MLP neurons of a small language model. Each row is named by its layer, matrix (up: input weights; down: output weights) and neuron, and shows model dimensions 0-127. Each number is 500 + 50 x the weight over its row's rms, rounded and kept within 0 to 999. Numbers have three digits each.
After each neuron's rows, "fires on" lists the tokens most often at its 100 highest values on Wikipedia text that the model never trained on; "fires in" lists the words (lower case) most often at its 100 highest values on Wikipedia text that the model never trained on.

L5.up893:486443477576511529474520437536468465516404463514402522368537525447601561597439467538460484488523544524499447440498548526655603498468459455529563485518570418465521507544562545574460513565458524456529555575472494600361433402540509486531487557532477540460529532564514504490538515554505538486440506559495539540510531447435503462479513566503530476523555500485535564366436585477502552390512
L5.down893:417435473475517537559542624435640485483587539540563467563475424519459435483581499490542583544507479453406530490452541571405395474527504514508532530409455548522549457512418480424483509474535438520534524463486496476620516529520510469496446498482475427494444521497541472506441485433507529444483436502463417522496539573562635555458494451548688496500438502566503456566516452525430464608509
fires on: "wh"
fires in: "which", "who", "where", "when", "while", "white"

L11.up41:523368524560562487548536543402465504518437464481510526443495547487427486490559506544473458493392548532510485432497488528527512464510528459514571479597487476500402555399557439549564502564433502480510485539337464434503500485417480538501427494502496488453467423604490425484461509609548557515511438543563497522432571437491509544551411511514435559420575402520396446498510511499544443422447
L11.down41:473486447419583559419580519449493503493592468493521580503352428487456455449488603564482530530580495542368539545506443554467511484515594497447457531502543471436631544435490499447536446519485468460504515568559576465496461519542488482498383491539454451535546506499605423535542439496531549484468483428481410610438386480499533466471489504560551526557501536529527407411463347460404510488505
fires on: "a ", "con", "A ", "k", "ad"
fires in: "a", "known", "considered", "concluded"

L7.up288:455529627477514555451540540546576515500492464553550516544551451425479522539508454410469479502476469476544477539522478516540545472411540512544496489406565529473526488509456531502593543496503522414537578475458412527541504497503523543511491567431560476509554493430589621496466496563527493443477457551456502476423422427520466551612554477497487508470493524398522481500464575504481532467513
L7.down288:471498498572531385520420514454450454486517536453523463438499546556532616417492529597421501513530462512491489503489484476521556511557480488494463503578510496536543547484537553503508520559477519481506554428500511407480484431429433458503510470519554435402461562517509541476596449442415517474476481488480523595418580473504540463398485500522545455504510436476506445452484401516397491549439
fires on: "to ", "of", "ew"
fires in: "to", "often", "off", "offered", "stewarton", "office"

L3.up732:514396534479477463523527516506483543508504508510560581552619509524488525450470439506594438510404467454552499503505480443563481449429461456481474540507542532495428521475498454479620447600461470475457371554503497537526525331447528519495569523477498352500482424616437475549555530485524375473458504493565476434526488488562476474539467484475524491576486554520508479523446507532535491549469
L3.down732:466525579517530551521462523518491401447553407468475421511429439417447398411474588517487518449508618527516487438503444510458442554464555498566565420516477467517515511550534584561421481447448509500560528586465496362573561639474471563520436545495557564492446573476526514486458487379462608497579507489560565447499512534402527448466541512454487516457519560530398529447450485415447472500447
fires on: "In "
fires in: "in"

L7.up396:477468484479521491518521493461499413529501480516513487428464438412479536481525545484536470488564529552516527520420576555509675510494446552528490517532508539447544479481511510526550424524487384506490517434502551497433499466516512501464580489441569422575468383625451484572505474541444432568519449483531563456397554493386484545568553556452502480458501463517510526491434540518510390549396
L7.down396:547458573564592566508466529613527494463572566482405550472551516471430545455518420559512483552450423475491502457509491428462535476474543545499490510497592564562528447458520554481422494459458526545489427533444496518520483504527512577565551575471476579409444416521436445463469564423446516443386486485481571490599521571498511401429547533479548564454453566498481454497573454435483498452500
fires on: "ou", "ic", "ec", "uc"
fires in: "about", "out", "office", "officials", "construction"

L5.up652:458541610476564469372447391418491408509418442523522474443462441543464493539556504433447479486529431499419491480489489474471503443505500528467493600597564486487509536493465562518567488455557474504562505497493508534527419459578453560497535541517513548430489502606494470483513406533574533462580425516525486436519531441523525425493485483478468495415514518467410467431492554455501511482499
L5.down652:519542488487475549505502513548514504450558527524524506514539534484483493519510529506558452533506526514497511539528518566425484545543468507545500488347455521472490515510486444514490495541491477506526483513521500504496523564474505543529483486578497476525441512520480438532526506492523481502415518469531507505511498549559812553310510513560809519524460516484541476539510456518466478515500
fires on: "202"
fires in: "2024", "2021", "2022", "2025", "2023"

L7.up808:546475417507529412508532470461451468543531539506515506536629432445468447511543548513470428537517432483435448512506484354539564418498445540556491380513508607447469475500388476500564590509555562517485572534526484480434528481476525402478481535495619529460475522565524525486389548490429480539544393504534473426458487451464494492534553523538457512383422525476496509407607513479507495508481
L7.down808:562478519501431488451465477463495512468484559530450476449471508564511496483513537525476434480477524567504516510564454451574430522518615504487517442433493490516537591516513500516451539545487477448445555490521544561650586513507510596485598453499505468447387557468497453501561486433493569487454534455483593577523531469479428555431384471450509481456552632475421503425523434422429415454391
fires on: "202", "200"
fires in: "2024", "2021", "2006", "2008", "2025", "2022"

L2.up146:496492499524548497463499543356511483457463447505493515490623440512500527567502494490465508473531428583423540472550553513591573518550447470464494488417525534521512577493473579492464527551509429401552499519394455405441496516539504507505518489472557500434498480518457389396474524461537438480557410581483517527552528462502470502457527514448481509288558507510484496436439530507560507504522
L2.down146:568532494493497472511502447576546544494563528556439415476409536466478452596594433538486588522518463599564562479473572472511516514425473526404504550561385546514417468481507491539498547388491515593560506383485534569474448559437473595513520486526445425497480456470527517543464461512489494494459549550432486484494461524526449470431525489510515569472438513522560518474534495439461515533436
fires on: "202"
fires in: "2024", "2021", "2022", "2025", "2023", "2026"

L2.up988:476440598499553561468504525441487461516507512499553522513584463508509523398531466476589497487499466468508494423486547431525598476504447517533461528529355418521525609512482615542567537563538511437536619541413446420475458532555497567575498516425510466447549453408498434491554432511525494439474476486526541470550503475441463407468484462399484468500647498440538505508467522533485524486460
L2.down988:444496539511448442524503442531563467521499523577567432512431558453430519596481546546400570567548530488586482465507479500525555538373524560464509537544466496564439526499510556493447510407542428624426464519447421566478451535505547576467403481566418509497547527431458541560423483486543454448452460511504451585493562562537510457474572568498428533466438457534433528488506500535518526472551
fires on: "202"
fires in: "2024", "2025", "2021", "2026"

L3.up748:479432534562512574559518537496481470604504507539549646515593521493499512480515553478577376492406438442510510544597513411531487446480510530538534426479581617438463547405534488475588507577496396534503502495501435470553452427523519504491535497554486349516491505543558575525468431505534463525554535478556467524469533575477413518495535489503518496467463534519401563482509592513499502502481
L3.down748:510522496470487397460489490532495467494532545488456375493402530537503468478470491485522532520499506511560455504409510495410535598495480502510458515508411530623515432616446498481385507517494617463518545512494448560418443523507502466471498566541570662531494458434554438416541503517519446418447524527430497468477475448570541502508509587549504513558475492495643493457503373501554507477492
fires on: "In "
fires in: "in"

L7.up669:461449548453433517448495494493491532504522495445400507475552461526399602499562432578436541517503479484513506536549545541521529408471560564479511465482565483418402402467449450495622592459460470486514529488442381515525507459496522484543517444421551459427491492464400506520547462541549476409435462493537494462435605396522510476475534497540469433484466556472446580541542506523517502500550
L7.down669:526593477551535448497574492526487588537520483523616503543455597559505415486507511421548456529531509497570526462457398473464508527536504520527560496498494514597530563541558537453413497574474499465534427535527591516438436597541449491434534516544505486567442530537574501499463500444442482542574509507436590504500419561463349467608478470460495602432449418550465455444416458410477467471525
fires on: "202", "x", "|---|---"
fires in: "2024", "2021", "2025", "2022", "2023", "2020"

L8.up279:418463643566433418527506563534482518487474501557489482392518560417515515512528542531515516574460460484514428519562563469511584450442506511497493394476552542446532571499450446404611524511510475505468570544561425518527521538454572570537525586429484500431480424442546566382498402538552485532548556460522500460520595457435593478495433442555509492539477607589485509504510542473521482375464
L8.down279:529644420489501529568459428576458474499472553438434507483540456531460398454487445500527519444465530531549518516540448586504457579453533462440466552587431456515463420547620481447486533525563543408475509505503493474516584518521449556522447441550503558493497468466480532460541468510428551356498463609532512596480477554559346517476455529459521534542547440474497495411542479519435540539512
fires on: "ic", "In ", "er", "ers"
fires in: "district", "in", "university", "liberal", "lieutenant"

L2.up954:544482644504536502535515542449448495446540480583494503472483449511521526506513468485439425463535495529495462419484543597551614523533531439480616476502559498513506537602459589458526539472581503457554557581474534462417489454521447490472492490407481542428513478528534429422497449492552439471584424479537490468563538472563533403424485595473592530478603490507528553510529446585484506460424
L2.down954:497559468412463462453496411498520505470537437503465362533412514530431489653513533478484654521551517549544539457493521442526499534468502524390520468506339490489541431439467483534470563355479467515558545495445454612454538501516484488471537527437514473480514490432526486500517585487516451565400547531522514503466466499556520490400498542503474568419476487493476486480560461463485483549469
fires on: "202"
fires in: "2024", "2021", "2022", "2025", "2023", "2026"

L7.up893:563528474563502508393393475476462430542513500406562535453478424470479494559484456459522491564455432474561464524476438549474493523416482551478406496515420549566516538488487510554480529489550424443497434523451452525588466506449512534492492504428550474421519455499572568481447539476524541437546526561458449428533537521549448405499511554528592636514479381525451510443578492458586501505543
L7.down893:430448440483433434510614447548525468533476450542474513477563614519487497502577525435567524465513526485538539535504528464452520499570479477498489519498583521501518476489501478486541510642491532495421576526494524516449486462495533550449412536588439517498494514564251545477479518552453480597422446521453517497395489480465565485517453469544497445497496538411516499533481580492536464438507
fires on: "cl"
fires in: "including", "include", "club", "included", "includes", "concluded"

L8.up147:525466527534480577459490417489399536550512480378543558522484375486514558549513432555483447568502538449429454569442442491494448462412507536460546476471545557502551556472484495439553434558489533346564488445474475464455490449548526572501651388500450442505457504609499599509502552567493491578479524565538539472462474491434526471537469485532432442473559517600491483476548557467566436505460
L8.down147:469521466421502485455564614513519489443486495546460484498488459498537469500497533538452448627452433491604550360529477494465486485523585571542453450498587453475499526426325509565542506517560481525434526458551442583490536526571442499508486520449559477575608411574450500540479492511643497508430504490548525555500527562470540502520502552485494545530534490480537467512510516556467622490550
fires on: "w", "cl", "e", "were ", "u"
fires in: "between", "date", "were", "including", "include"

L8.up603:476446571560519561524509542473496455466511591476510470522551483482520589537419510409509547540538515541483438467551471487531533545469537407566448463493578466542458445447570495517588482480450472549511583548451508515424503549518532559532496525550482505530535456560458514502535531490498566443515507547518464454461488581459472523460557408495551601366496455452497524530432564480550489457564
L8.down603:441484408525498463490586492487495545460498484534502510549520536448519460544573559568497590518462509490572506444452450537373488424541555542501472500453525547469518542513520577537505424511513501419492508436524497525536427416518551471504514503525516520436454528486563464576551440530554479488531513430485587401442470557415628450523477500512534448562507525505444529481540501526460479477455
fires on: "wh"
fires in: "which", "who", "when", "where"

L3.up966:422525551479494480416499481550555514532581396503571376541407452506436457557548512468460661457532495547460528460496512589435511467526438448438514544429528449558532569570469518525480563437555534503600491444445531489402508565537519552513442497512500562496557527426537405519547438524488637437445491493428458507556544555552538524533457551467592524448505456547613472519476413512529514466502
L3.down966:529503498496492458492497514477510502465454558524501317473386485508498520625480501506531508496539491501520500470451504465383562569483483493498435498533374523529495511605523498519434478498484545471484530511509455593500467576467479479526551505474467635480536497473485448491638508561495451529466491471517469524489537424474489464507494704535494541472517494537508482491453412520508517515555
fires on: "of"
fires in: "off", "often", "office", "offered", "offer", "professional"

L11.up667:457437502455565508517536510455592487503465519521574466469578436494516455493523471506552554464458442455424490577483511472506586454462507540508545496501523449475503553492559498533579497555438410522517506568517397459503480433492485482406522525555453422544504554556476467573544458510493533552594526600513454538555532423428500550481380498526497517503487487537400580418484435440474405481517
L11.down667:454468468525526507494455534548474502517556516465457509471447507516499451537550501494471564501482518533497513490474515433495527598584476462541510548513561469515502500484545546575487461539506447564422587480588435429546547547382527513426463497490532460486469455533484550525449566433619406486412483415492509357506502441530470537448452540485439587459563447441423487479487517565559649475515
fires on: "a ", "A "
fires in: "a"

L8.up765:452413557586456532508473493505473553503553477494538473470477388460431463505468542532541456613542481500433475474548555488575494401430399517457506461410534426536507523507414462493547460589571382537526520485594428555429511354441421541441400455454501474524471574506434506506584416453421431538585492526520519498513468473489481457485519512537499460493555585447473438500511542489492406505518
L8.down765:508504511426546487514496464437547555472492450522557501508505502502514545495476467474495481463450481507573504592472539453395496504498542508486493496482478585478545518512625456568460554437482457478467443517446434500470526494512545470568535592412473536439582480528425543546459594508545501468444529450435474577528497440481431525522502503407482550373445380537515592514450468471506517517501
fires on: "ou", "se", "h", "us"
fires in: "would", "you", "tennessee", "youth", "nusa", "should"